config.yaml
n_layer: 14
d_model: 256
n_head: 4
n_kv_head: 2
head_dim: 64
d_mlp: 832
vocab_size: 2048
activation: "swiglu"
norm: "rmsnorm"
norm_place: "pre"
norm_eps: 1e-05
positions: "rope"
rope_base: 8930.0
rope_fraction: 1.0
qk_norm: false
attn_scale: 0.125
bias: "none"
tie_embeddings: false
parallel_block: false
init: "uniform"
init_std_qkv: 0.0408
init_std_o: 0.0507
init_std_up: 0.0584
init_std_down: 0.0584
optimizer: "muon_variant"
lr: 0.00888
beta1: 0.95
weight_decay: 0.0
lr_head: 0.0102
grad_clip: 1.0
warmup_steps: 200
schedule: "wsd"
decay_fraction: 1.0
decay_shape: "linear"
final_lr_fraction: 0.05
batch_tokens: 65536
seq_len: 1024
doc_mask: true
z_loss: 1e-05
train_tokens: 258400000
steps: 3943
dataset: "wikipedia_en"
MLP neurons of a small language model. Each row is named by its layer, matrix (gate and up: input weights) and neuron, and shows model dimensions 0-255. Each number is 500 + 25 x the weight over its row's rms, rounded and kept within 0 to 999. Numbers have three digits each. A neuron's up and down rows have the sign that makes its largest values positive.
After each neuron's rows, "fires after" lists the tokens most often just before its 100 highest values on Wikipedia text that the model never trained on; "fires on" lists the tokens most often at its 100 highest values on Wikipedia text that the model never trained on.

L4.gate183:465504487505495472510484497528486532497510523501470504495462461491473522508458474435527504535484491520505499469510456491491508497479552506478459495580533531490537493510492489490520500484480436499549522486537488505494488503492488511465498459521467454448534499549511513526527505498499470521504512487487476523523504511487511506510497513524517551486478486518488492515518484500517480492477495524501504521490502527475506521482483458541493513480494488510497496497548508447508520465505491473499481531522508509498503514500519476490515489480448508454502468553479450503432506498488487486515497500481523517503451526491485438529554535476496521482486492498538461516461454531521545540504472467511465466473534485523522536524494531505503529492483550478530520517509511504539519478468544
L4.up183:481503499522502479513487469494459478495487489493486447490510485515512477512461535515444461490492496524549495465514495551510524522499468506483493484528492526510535490529557508539507491504470537482559531559506454506558481491504450519504485505501471473477497514527505525533460522489491462519454500505508471531523515476458478537530468528498466496469519485486509459496538518533548499495513499485491463537480542541479486550471497483508500506482521494500506477494504495484509496476464522481543519509524513500544511449487544497486475470506481509483521497527495494536450515487507485544549503515522525517491493503502520506521511486486478456494496470521529522537491484455483549469494478531476490529532491455473505476506492503451502497476465505499554500487506477529521529487452501
fires after: "==", " ==", "\n"
fires on: "\n"

L10.gate451:514527520509573478465491485507531538481458506461503504510468511508444525507479536470516478482488499532499502474478476470479536493473491525508489510484518465457492509508502491485505527476499497522484486513531530505465498465484479531494449484488539491533543469477541521504515529475503499488503483513500524464501538466491498532502463519484509566481510504491507507502551494578466451495499510528516519512531468494483529524513521461504530534516478464506535494494485476493492490509515503549514530495458481497512506461549473541515512493450529491479510511503503541468494485464485483524552504482491507498535494465482479489523496525504529457457548495517486505499506493494511459478491528474520475523479458488531545508469502499555510486525495522550522467538518464476486471498481528
L10.up451:464525494498497479517507474512450474492467517519523503523495528458506483544463508521480488497485488456525503502493514491474519474457518544499513523494509520491508488531480557490508511539508455477490492498495548480490488507498468499481525404498472551536492481484519547449515461475520490497504480511478479438479501478482537508484520501486427505486470509475505518504503499488519523498477497494502502496500471518494531527500505523472580515501483515466488512550517451532499453484485464471533518494482502514528512480517498503496499519506506530465515516515466470475482483516528481535495501537499512525519508556483512505507411454495502438531501541521506508515513482516471488489512496483501514533440524503514495493513510546515528506509484505468499526533472475490514507499476473
fires after: "\n", " \"", " (", "-", "=="
fires on: "M", "R", " Ro"

L2.gate259:489536528524503505503495505555473483466479535511412497492482498485498509527499539475487478531484544491479537527558469500453508503504542481506478471502508487542521533515483538504500471493500545483541448513495494533485474505534518558483517487492491492514537493496493519493446518455489492491478502485488521476547523499517492493454508487499521522507476518467511517517522524497482483523482487506477451469540481542536483496473522488509522513533482533483496509498477483483533500526496526467482504479533501519503477515500512479532476520452496499514501502476595504475476485502526487484491512469527517499524511516460495539529482502483506479510503506457508485488552505523503509490491559474510506472496443555451518499505493519478467459490480447508519515465531483505502540490499500
L2.up259:526518493519512568476472480514492525480515514504510505526521501550507515526502539511514537488496448484484543536475477475441490516514467458485466476484512479481505508516495507472449503540504530528478514515492473530564495496542449574486533531498474506488476435503472516497481470502513497517535549496500499510519508483484501507481489465505492482518525489470515498523493481504514520489513517440478484520499514529505545456521531486476512504519493528481519495489496502521492515480496538486525497487538497506489523518469527471501476516505555517529473479552492476489529526539497512511508511513483510498522500524481469499496512500517511457520507480469519497522427506441461476534544490493459530526521492521537473505507506477497510558479479486471554554498470511491494500505528486
fires after: " H", "la", " Lo", " do", "cu", " bo"
fires on: "ment", "ung", "n", "bor", "rd", "ill"

L11.gate89:472516479472466488540489508531494493506515500489463479491487511533489534506514462424479484525496521493451494489529504535509522497437545492504508513512467493472467503468502462476456496493462521492491526523478487460507518493523494524527504483492468493547461502439502497489493488491479443488496489497499498537445495482527530520478479480473473493499478502489501516501505478475524476513523487486482482479456462515520504498553491549459527541505543503520468494470465488509530518463503516476504479518470481501509469513520516445538459472475525494534442493462504505495471515508524464517485494499517422556473494526511544542502520468479503452483520480528495524504548505496491516501489500494511518512559490470490521515535500514519519490505534508482488531534498538488516480474515500
L11.up89:469518478493446515482523470495521492511552540529507486502490501447467551497524481523505487534518504561483492530533491541492500457521511503507500480486481509492502515503495513524510514454524491500514535527501526466520511495460467497493528492498492482489453491468489468538489522515524524447500529480449505509454515474501505481522486498500517469468520494557527508483530489470479508495490510520495527463459508515533525466516536484510513502480494465518543503502547472480502501493537514459483520499506468487518496438474515484519453497469534489502495522492486472523527512460466533523459510526484486517449513469486469493475526521480512513499472555520531518470467480470523483481487464462471405493519502507522517520456487486471506453479531518503508510490495463523508500534483516
fires after: " "
fires on: "s", " Mar", "mar", " se"

L4.gate798:490543493481529522473530474539513512500520548487484527487471468488528496478491483528494531487503480501491519484539496501515483502453488448456535475496483510513483528467459454451527550513480510485493458528535444548501487515509482483509495459521496532475506523505492510459456477497483506484502505467474487527474485482483474470498501503487491523529508492511459503480485538526472518531475497481496493500470503491489534530540439521498463491490450515521476492454502476491474528486508498497526552485477483489496459509522556496501499491494552441488526526507518526475511527482546542488489430508497481511472504524522543524516518494516497481515502490475498512525482457503483514548478539476515476483467449538480492524506497498487497511478498497478498462480534528531560481471488524
L4.up798:485516501487485499489464474523500483520483497473517542518453527504498486466479512505450479510501521512490485487517486531478494486490474544486521553458509537493504469511523505497517530485498544515525502515541435498497507498505521551494522480446528494469506502532489507559469516574481481496533549518510492473507472510517492501453491510478511500495512470491485471518507536520519505474498511560521495548451490519489460506494491491508509498518508512484499491506481496516533493462467504470548499492496525546535466553508547500451495470510462499523473497522518514504532495515487516475484496466471526562531522467485511560494502457501487522475535513493535498504502523510467526522479510494505527482522496474477494523502474488502457521480504540551467486533512536568502464466489494
fires after: ",", ".", "th", "we", " h", " su"
fires on: " but", " However", "ough", "ver", "ff"

L7.gate6:539489461453482484502514582491539541553470498472534495513470497491449482500464484489496452483477460516537466549505544522506500513527487475487533464474538500508520477516487496525513462517490508539541509508545489523479495506496470510504497503505503478504512521506477474515497544514512500491516508460476506503552478472457500467528463486560512491538507509495508493544488487465479509535507475514546524494486519509527505447532517516487527531512506511498502492525508515469513498546517522479498510498499477494505481518511499499509525524525498490461514500535529460483492507501535475533553515462524487512494513529447477493507520458524492485483442461504450508528484490479485517505514444500483515454536529543505477518464501513517538494529474484496445516463491477517494519490494476
L7.up6:491510525421496490520529494526469514511499540495558513520500488480501488498480473499519498540509510549478489536521486473468484509552467512511498485499497529513542501503515500503525448518486506531532511489499486503476491500506499474491521471526474493533490491488544478462483481548517514446472528508500507490503488557510455519512384470495516563496500509497504512509524463467502517499506492485530530508483514512474487450510490485497536501490489491474482466478507511460487480485536516464484493476490505546510510467498530472504478486536448484492510533532513454472498512545510486482508501483503462506550480524502560504460513480486523529517472472476478476507508480556526488485513516511526500502450508510489533469502527509515489475528507540493516547487506506505486484446528482
fires after: "ter", "p", "re", " sp", "c", "s"
fires on: "re", "ra", "li", "la", "s", "our"

L6.gate187:488494499511471533507531526490504539541480509479494488483465483521464505523512500474553501506523487511478485478550532527512509500485510501506486493532504487525541501538468461468509532505551486553511508496494478480497500470503508461503486517477491529442520498518493465497506471520510490491470522520553501479470471530507518552474489491498483474552523511479489495453520510552517504504480473466505510483508460476468505551476534513522446476497474493443509517516458529514495495478490512485497485514525512537461497464484551490492509508492498482438517508508533469521476462516472492495445495527473526499520504499525468499492485515524494453503502551512489547486510472519496511521480523450508536539476438509468528526523495518468492546525467472544510480512504484532502522470533468
L6.up187:493540482502491467459538467517484500466476510496499461485505515489519537491492490475536522519559522501494490484456475473531482520486490505471510451500488475494451454539514485507456531494513519513513502507544506472532496522517491490550478521447514489459497467526473498495522472487479532501516508501496533461490500513502490503433498470506437481489520519475507496475433486490555504452434495533486498522488497482542476565536453450548470504521516489475526501502510570489517505516490490491459500491515489456523477472502523478482499524523490476526482505516486457517481489523498519541511490515507511519475540492505475499491485463490526520509494522491506503555517502509483523510517468496526510495525473482517520492513464542495463536493505501487537469494515499509478525527465468
fires after: "n", "in", " C", "ri", "en", "li"
fires on: "g", "ist", "an"

L2.gate321:482482500474470500515493503535519469495490458528473526498501485479457476483522512483505517517551499467522479491518422520517445482492463521529492484488487508478492479506497521529492522532551538476509537512478496539511528473468465519510523511493521487558543467511516505506523505531463496525461503462558528497527522490542493519503498454510541522454501479508497526520518508511567482522497530511478507468496483474466479439458523496510519478478510512510451532516463484443516491475473481551532535461493500494511503513544516458514501509491514494482525502475500552514495531469475494501504515456492476516470524534489500542509489487494472504544500491487493480462520466494520527500542526516506497527535503499496512501462506532492522461488482474484499538453488510522474484476492526
L2.up321:471488508519494488519471513543534440482501518517509492493498514477485506521533502511511467487522532509526461531516514511475480501450529496470488504494543466501503524505534467518494495505554515495477518443558490521499489480495525518534506506533533472461506492506503514502512481494469503509465547526567497494480516486512527512517453499472535535505455480542520523500506515491544511526453500549493498501516522496499498447511490484486520523485523505495499536492463478440463533502484516524490508511526482481465458455506531513530474511501509507492488518451452507475524556491501516524497496455498507457464491539486515470502481481447469519520529530508454517529508470481487500455473499558532468511523511488538533532489519518529483496503519536485495540526503485519474481459482498
fires after: "\n", " served"
fires on: "-", "=", " as"

L6.gate695:504488518482472534502515504515495457505496515473476498517510479488493493454485556464486532514494467494484513522511559472508489513502468510451512480493453517484460549485493481566464513526444508468493485530520507525491457476483517516513496482500473561531522493454455544537525534542473493520439478513455527498469542520486473481546515478485499477475497490492513495521468528525497484514499474484503479491519488499516525475496514462516517467491527551499497550488462485515470475505497467469534508502512544518499466480504502483490569478459496485481507513456521450498513483503533493520486546504509509494490491500487540547503510520513466483505517493532449454455536497519522497519538515492522508486517461496543497509517468511501473504492482483518502528477473491485500491468484497
L6.up695:525484527486493476501489499509482544514476519512488476516484506472497498501523536489490465471475527460499542481499444513502517497480490502499483477524462501513491496478457490485541506508486488493496504478508511486476484459522482515559466501525489525459507496493493451541507456491495504493510556515525523516488501514520513550523480535479491468464536488476480483525480553503485553502498525517512514441516479497507493500495506501496474554427521510530527506515514465521477521500473448452487468517504523500455511521500532501533466491510505516458530499499476503470485527518507487501480523432450531483467563503548512502487463503530469474519536522486512544506487489512498545516493517469549496535530509550526496531489505486447513515544499508540514501480501506459523482480481479
fires after: " cl", "\n", "|", "-", " was", "ar"
fires on: "-", "as", "---|---|---|---|", "|---|---|", "ip", " re"

L4.gate750:476480495478476549488494483482530476512481453501489493483509483494481487523456471497514481536468486481541575470510501508478507529473501504482480489482502486444494532493497471515541526487446542479510524450516493484477516491498497484500538523534505529516485508531536491489477518468499522517495533475524504507479566487539484497519498458512502535521525497475512521498468545514526515484513478510517512494485459531499492526470516510504510511503511523450488534503437492555482505520583475513479526531518533501515541527475510491481463515438497521489540490481541533504421495509485476460491481466490462490496512466509462484512512494479475539518479459485494532556505474513511507483476526533510517526508460497512525479509492485487495502511473483510526536500473466491477503508479488
L4.up750:527517506542511508508511506542523509534522504520534536488516464535518525479546497531515496479521533507447477483492538516512492507498507517504491467473527450512518493496485476494528550469508496499502481469449537459483537491527499512458504519517488568495483522532483506495507473489523512460524518483506505501505493506490502460480479493519516498443462489560530474505494503512480514493521502508455533473483528519495494517464486528504492477566487506513442480527513510472519531516514505514480486519455487516483538503511539518534470446507498537495521508459491500511523478478478534516504521522504545459538516529491501477492478507511541469521500478565495460503473511522492473484494495522476532444501524483508524432488508535485485500482500461508525490483482467494464509476575504
fires after: " one", " an", " was", "F", " S", " most"
fires on: " ", " of", " un", "qua", "ai", "ar"

L2.gate408:534489520508492528485517520510498513523484506445501485507538494523448500517494485488505516503488441483463524483470523473461537476461490540520473493470485486503489513493488467528499494464548467479528510457525476490518507492480488503521503557507525529504494539457498498508516521526488497508490520483520509482495513508548484484510499483512489507467527492530469501496505549522561489481511511529480516510483475495505455431479501532494478496515529493512477515485492541478532521449506518470503479491464510535490505525472484454501478484472505504443537509525561523525526535510485486497485496505502454464513489472483480482478505450542527480528534527467535476531494491527475518516555486501486464502523513501464518511532506552474484466515516475459450516526460502479508464473471551
L2.up408:520516484476470499500514525500483461539480488477523474483495501471484474524488529532502481524518441466551524488504493491459515536466496508520464490498500472525515512498520437487492504477504466518521562485499523470492493485464510491533473514485474444507541521531489538495491513511551463485462500520488501518532521494519526465481501500504494503527510455468515485514479465485489486443499514483508518516428505500511495454528529531508553507508544493483507502485429498518506494503523493489532493487483478524466497470483531475489503475486506467482540471528518469531534491512478477504489464503549466456482470489469511535458503462535490490524502503523501509524478513530526502490508507495459483509538519519510501484445541510511490545482501482523468532489471493513505448434494522
fires after: " re", " P", " comp", " p", " ("
fires on: "co", "ho", "n", "an", "h", "o"

L9.gate519:468517515503502492521510497517517529507504521495483542481531499509500480524483503498484505513508490495475482521512476522479484489504533478496452517507492498539498456529500530461500512510532525473482473541495508493481456567536513508489508516498493461515511465505474522525539545492523541542460521516498487481471502545491483459525497468506492487505497499459491538510499479454492543480517487470509457517463521496488494489534461487468538518488492489556468507501494479485482472507540538462511519437530451479477452526454484480524505515522534535465517536531507505496502554509553480526510479478544506491521473448464510464479530485483509503513475502483536490504506481512507526512513563493505471538476499484493519462463539500489473494470493490533509536491488552500514472469448472
L9.up519:492508478515468508495536543509486463521503523509529520474445502528528510487525534478485498523522459498500513507482491509496496491513510455497505515495531530475539458465507488529470496506509498525495494515513489493410489475484479474567535502524491469543508483509487507494495464505462510505453483513489538471512499531466514540483478476486477511514517497471478479488513475454528505507551535484503503509487486492478505526497525509518469499510523444466486462476523547525549507497523478509516508460440484472543495493503445420495476511470480475492533532491476461531519498542501539502472490497491500474492514507484486479512535460486524482512486513469534538513502474497525469495461467519541478452514497518524477520462460496484542512536542507465480501491495476508508502479485508
fires after: " in", " In", " b", "-", " con", " tr"
fires on: "ro", " ", "d", " de", "tri", " re"

L7.gate476:498559540507445504478484500545503518513502510502502484523503491494542513483494527496520485521511502523470476519457455547519490491494503468500485481507498501513467493461492471488514504447497490471511533451524476521517513537541540479493501465515506536506469496536465504497510497480463503519529490523520514484455514551505532548494524496494530452537508534487511506512516486474499502503532456539524544483498440479482560478463529471457470504509491459500481469474508501439505508487500522463493539479518493494470502490507520534584487493484497532516468515493481503521458539528490511495477488458496493499523515516454532513534463491509509537519525482514505523523484503452500490446533488471519498479475506484506498493530495500490485490497481518509449487547473526465518493474478466
L7.up476:489471509522500486517499516493486518453490486473476533521469473506528543451491497483506531524504496456466502480537446498516483447499507530480489515470505495452503463513473458534493476498521511517506492478502527529480479490503487496499525497494498479498421489453547486487508512508530489500500501495506494507444509517498504527478526463476483450476524525540511542448504522491477530495454514514454488503484489469463502478479469535507514483518442492500503546482455471478491491501492484493496501457462528477490454462511497494504502452492522474496514474470503502471509494490495514550490480504515520499502490503567499487513484517510447481498501531514485509490531528580511510506526517498493527475512503493487526552488531524540529552490522525496495525536489497460473529467563480
fires after: "s", "c", " S", "-", "in", " Mc"
fires on: "im", "-", "s", "ist", "re", "sa"

L6.gate568:479504489448478462450496426500542501507537536474498543527489507493500518477503479539510536506501495545475514507575491481490510508466498518487498462522494503532531483497451513501513477504470496516542480484515513466491456496506492526504461511486473482497500525504439546475493546489503468503521479546478468509490539512499492492508491511522505479481480532483525535456498460487496548526481488483480502493478504456476513511554452468495493469490485503504500519480508514487551518519530526527500461484554479497493472521508512512511466487467454513507485483488532454512478479462484501528535505455484502515527463551509496495495492480471441509481523528479515499473487505517497523505499502483471507502473493496500539513550455504510554522466473520471488543490512513523452523485494485
L6.up568:513463486493479485436511485464495520510511543509468485478514516466505539519485518541496508519509498472490549494528476492477494525490523517497470450535448506461534486521480459500485541519493467558547522507530541526513471482508491498540498532499487492513512493525462512480485490507498526516485514479495452486524486510508501502441500500537468496455497508497519489462525528453496548511475486521497493476472516495492525452490460469494471480498472514490505471476554520519502484492527516518500518506546493531533489503528500517524492495487479533504525480490477465492487513511486551506502470473494460471492449478523493501528522495481442529484522542490544536523526459550515520488528486540544495508473472472522544522539474533503528461490477499521510511487453497508464496495498464
fires after: "\n"
fires on: "\n"

L6.gate335:502481489496476512509508509487481500571520526485482521468512497494464461510480524483477506469501499526540473517486499538498513477461459513477491468508534491529470494492518491482493485552547475526537485496479479491469532492515478490516465500509508496501479578444521508489541475478461491456485481522490440490509477500475501534515480508446513468506500517503511498554504499455492523481489494481531495445489504500461488518483512500492502472521492499516427520497500484465472531458492495523512486449512510508471546484503460472495531493519494469511509525513487465478470562477494530504495533518507507496489499496509480529495467450519484519551517517514479511524524527520532465473521505508477500439536510524454516511517507476492472473477473447496511497521433488531473489482477498
L6.up335:501508497456503497539518458512537543508483467510523505543493464495501515485484469499489486507464470525485476498487478552530499511473526495519477487514516492471464535458511528486448478505502489558525475494457516523465522527542500496511542472477521474468546525517486458472510496484502529490531490498489491490481488537488444474472494534528533539508518510440487558469484488480532497502534464510548487490498515505493467566471518546473524519543504496529491517502519540486506490511483498540454489516491492510520521517519500502522527498501494482508502514503527498480526521451483500469514475501517471513560542502521527508482519474487508529493472485508517493519468512472479503496521471520510495473489534433501487511536489495520496451517539504469510529479479430497552496501483498
fires after: " sp", " Sp", "s", " b", "d"
fires on: "ec", "e", "re", "li", "ent", "o"

L9.gate671:523489518509471554500511529489534504493503469467480493544506481502482510489492462479524470490456484523540477529494541535511502484493542510493501521529506536522489496488463508457518504534518483478473488486473525488532481485504484476534455542443520505478468494484509476476439498467489509529454484470494515508489519438485459494480515518497497528495497496530511471525526525489540553484481506503482501486435446482482532474484524499499510528523512533505538489515519507481494488496493479481494511526523470520476502460523482453507487494473521493502525459523512492518468470535527534524470522546515513538464487473497521478511508483494478549520504512516489462538489494473534486513469513499551512459547550554497502550491512464514456517451492493477468501480511506489513498460513475
L9.up671:511488496492516511461525496521508501514466484464476522536486490515508496510476455520515468514490539533507430460492530497540521518488475480479513465506477507502534533499520480504485508492555493475528464470503518494519519509529485502497483494464522515554475512478479480512468479457482464513491538461513538546481517503518469478491502490533485497572517539455497481527548472502543497502501515480504486517494497484484510459483470458472500510516470558456527495524466500468501467500532514523457513511496496506501495530489479508558462502504501477490522472512475484492463517508472518476468498480513524536450515513528475493506499513498514533548511488496492538460513519475478484506482521490463502482488508514538508487447485507489461542471518487488441473517518512444504544509494568
fires after: " Le", " E", "-", " De", " Time", "ne"
fires on: "n", "year", "en", "ce", " "

L4.gate160:541534483500498491508487494542515501513504485461496472500492507482475523461491516470543495476485484463484532454513504511482541439500516511474486477506477483472497519487477512507508491485507514501526509531460487485474473509470485500470510504481554519486529503479466533479492511531496480508501466492513479516510510506525530548489479486532479505492477525477459523452571503529475497501508520476496498489448488538470435529487538490484496500503491536506500526532517518465546495506538549500549501500503487518484478480503484436500489496468514547480497488521517471468424488554495521502522494499499521527523507509503469485543453529486481484495498478533503473495463518546519489581481531468483463514469464509480522534527499478524491482481450457489502520495517533515461493502495494
L4.up160:490507520549514490497492498491474513494505486509537454539488483422505488523491482508487472484537508457507546561483534529526484486477484524458480525565499457514486462514504504535547536502486492468530508497545533534469468471464530457510522500472499514492491507478514495501519492522478448519532474448476488501498520507463524517477505506489488516494473510448479508518499538457460518464486486508461487496470530517509508481489463497508496495500501463474504500517512512534468497509537500526540517482447509500506488464487511495479531482466460516447490531531527479512511504521512526503512495491480481503519502494452542517519514478478509452412545508521504492504484488479473491494540523516512504502486501456495508548535445489491521490477482514467478468506528511498509478497495512
fires after: "\n"
fires on: "\n"

L7.gate338:449495456506530509521475485514491490524489525494527493457498497498474468537484487509481579537478493492499505527492490509541504454519471473496489507499477493468488486521514478491525510485468536499557521529493530518493514477494498450508553560481517495486501526490506507458529470510509485541512485509500504501475503483485478513495448532479491535454515476492548483527490560492463515520490459510508497535495499498529504501537492479504509523508527512503524494518521496507483515491466541441477509498506495520460508490530463512521499458499489433510526513508488466489513486474512522500518503541511511529536500488463477520480530519453543502460501509453507543484554481508525560536510438512511486508473459543497482543489491483503541477528493502485518523521515470519531473510511542
L7.up338:502529494547468478551493477522534478496494504458522505519472448478484540503467528502500520521491482494496493497510473478469507476479476500480521526498464486503500557501519474514477476503459507500521493499480465435551514504478484498479470532506542462516491514543514523500461496515525481493494498474499472501472512471495506470526526496518472509530501457443542510515515534502471485502507495543438487521495465470516498511512505517550489530516494504507516504518482459551526510527463489520512488514478481504512533486495516499500525470477520489496445488445498535531490461498512455516547481502502501546511498494466512482521472529481499534446459472466461522531520505523487488483471527452459492524467466511471509540454538507505529503512476492508457530529477506549507484520498527
fires after: ".", ",", "f", "F", " F", " "
fires on: " It", "ol", "s", " it"

L4.gate540:484508546502502521437499498509507542486501490463469478510457493503503513461528502502533463503544528509452464494522513500542462474497497492488512486510489486507476536521487508526452481521501491511493491498464518478542539507514506482535487529457501495536499491516476463493531466522469544466485508467555495511541449546459497542503527498476533507528516549502510495515450531497504461513455478489481540460501510508477524479473531479479460481507531435455536469518503536513530485535502452532512455523478473498515518495483480529478470512532511528485520439503521506515498508525525474517491481518505545499503522490515518484485466494512525527498462518502529492495490503504540465520474495497491511474518530473531477489530519517479493469514471506484470517483516496446489488476464523
L4.up540:536464540511495480503475491513491556496482442458468453486489501479492545540531504508501451477519504464481509478481501523471483525525512510500509443480445470479490479498461509464503446512513480548494515480468463488505490485535527465507493534486513488497512533485455490497520468513491527504517513530518550491483521522508529467517522513492497460504528509512542530455482525494558497519502471485515515505474496516501489454524486507550513469514466482501499476506569469487467512520509532522461494521483521518521507495523503455490500481467506470445559485500498455507497455498451502504509481474481477498503547435508480500480518495491498491456494479487504502464493502502500510466524502486517500487481457540511498492507554508495495499476489504470532515507523465500498550456490521
fires after: "\n", "in"
fires on: "===", "ist"

L4.gate651:477549514505502475468491532480500477470515522500484498471507534510478552544518479502508466480468505478518516518539514507519542547457488533526479538470485474497577456522523479500485477489511466522489552456498538537489467494469482508518571519492497515502509461482492499535485487510511530476497460484491523480477493509498522483500511526481474510530530490479472454506507505482524508486454532462524510525512528458546503524517526514489490494535482507461510490451495471471547450498521459493478494513497491545496520491525503475504462522489476541466489477550522506480535505511494507502507473510470493445477545528490509477442488537530493500489532500504527476509485506483493486449500478534459522499497472495503476485539505487473489483513515553488494522513516482490549489485493490
L4.up651:506473505553481512496519483517514479484484503458537523464507513473534533489473462499509523529468549456511529520492459536508529518498518534510485482536507471501529497461483493517525492458496470504512510485516529461489488500500505471523509479532518432471518511496490505532468500510500467482489496521479524513517501526557490503545511514490487499513562496522486473490512527482505537463551473481442522522484536454512507470488506523499503490500521533502522458447513531511482459547495527555523482473500519498484524532487485494462504507498512506515511537499477477480501466455482534481530538517529500470524456517458485553506453462542491491480469512480529510544468500469498470512519456523515510509496521463523495481517511475494513490549490512499473562477494496506524468508501505
fires after: "ic", "an", "-", " P", " p", "it"
fires on: "-", "an", "ro", "ra", "n"

L2.gate716:474469490499492470493500492500459556529460496468463540461474471482514476492477517519478504497486474512493528519469471491455527476540524509507506531526506529511504514507475513522511514523523509534535456532524512525453488522462520519492477490478499497461463478534509507510516489499527522493499495491480512469478526491503532477551486496454507550535480523538478530496517470461517526492477534523484478491469481463457493467460483500564489488479526502488513497488486524503523520478458530494501514495513487496534539460491535512442491482526487505520489480521562505523498467499506462505507492488537509483509499510509542487480522476567529503500519456497508510529533575456471495495527538475469494513464492529464529506518498492499491462522509473463471493525446528509482538490508502
L2.up716:496493508493480472495551473444486497515435479509468484478472493523519521487472508542481531498482465495491511501483539489486535465484542492483486457534490479491535505491506512459530432520488525523485507509515506494461477545460500482489482466546502541516486462489510490481513484487486525526488524485517518508473521490520505490532496519460531522512480510521513525505531457472545512472490482530468492470466467501504487503529450510472533503511514493565508530490473508506517546528461537497467514468484477464501478458514544499466528470502452546519503488472454500545521491524489521501522517515526471501537523513491513530458522475537511488524484514529509449494500510525493510549498484478517469520458524502488501514509527492486483508512476436513507484520453475519532511497476534
fires after: " re", "co", " ", " (", "li"
fires on: "age", "ce", "re", "aged", "ception", "ed"

L11.gate578:494481512486515498511485479528450556551510488464491512465471505467503529508506490512513526476509492485476496487502515514507520506515473497448488493500481449479480511493500489503471525493494509470538539495517522493487511494489495506474468473500477519535502496525493498488495543480512497516456471532502539523492420478458523507459484495478491526502532512488496495511476561498492494482466525509521496492439505478516535530546496509432483483515498519500527478551483509532505472485483540496497550451466503462486503527565515498491481525476499547509536507483485524513517530520523525503499527524490479568497520532531486525527504443530531488462502443503507573486561479483453515475500486492482470496539481496511502527486497476509476528518479515497462497487479488522500486509501526
L11.up578:517521500480453534496525502498565477474471475466478511507508462511526536509524464488449535505488492528505567520494501530417526470482463481507507511475476483492498497505512504457540540488528506544520511489506495468476510471514509485499497514469483489512495498529503534510525504512517513491451500557511507478503477491514550531517498502512509460513476515498483438522527485457552506517488468496501522497509483536498537519498519522482519501540509521474492469461451458503542486501537541515486511501503520456474499525505485519501468461476484530497518537546489504518488459510540480529542536503496487502514541479459481522497484483466520493488527489477522523499519508463479487498449477442489475506494459491511460499468499487504536504495488520524563509495454510490494484502495513
fires after: " "
fires on: "s", " part", "ef", "'"

L7.gate705:480480540446520507484471483531494473509471529500490544504501535521502483465487472573469483468523478491499501473479447509503496488507516515477475449517483519495456489434489525504486527524505527473499506478524516461473516518538481506478477509468510499512477497509469479529486514453504477520511531440508480503485544446511513485507550520455512519511473459547523516459497468516504480516529485502512493500481487522486481464500513540443481498478441509513508535515503501492512521485500491502473530483551511514525506513468490488499524507543509525490493479466507520521529550550448495499469457474473499522497462525512513488507497504506464496466504553484500541545506463521495523485498540484466535470506488475522546478521501503499497548477495524540495477505491462525502508496508476
L7.up705:470530485549505488492525483483467506509457511486538526501460490488533539501469478513498506518464498518499516513524543533480508505504535504489463542505510487483475513505496552498467488508527475495512514522478486513515482480530492506514497538502507526486464479504447521483499468524438485449497472502452501504499498518513489488480507539519472535553538495486484505510512521516507530465474490482489496470477486556501490484517537502500493469490493536545517475481531448544540509461535512486527507502477502503451506500504564511502479499489466513517443534513520512557439509482520503497519485479478515517532485477472543515485469509517468505517554507452506481501488509486537481517468469527500515502508433544445501476498510538472483509466536523521517525518480514517520506494453498
fires after: ",", ".", "ed", "we", "th"
fires on: " but", " and", " However", ","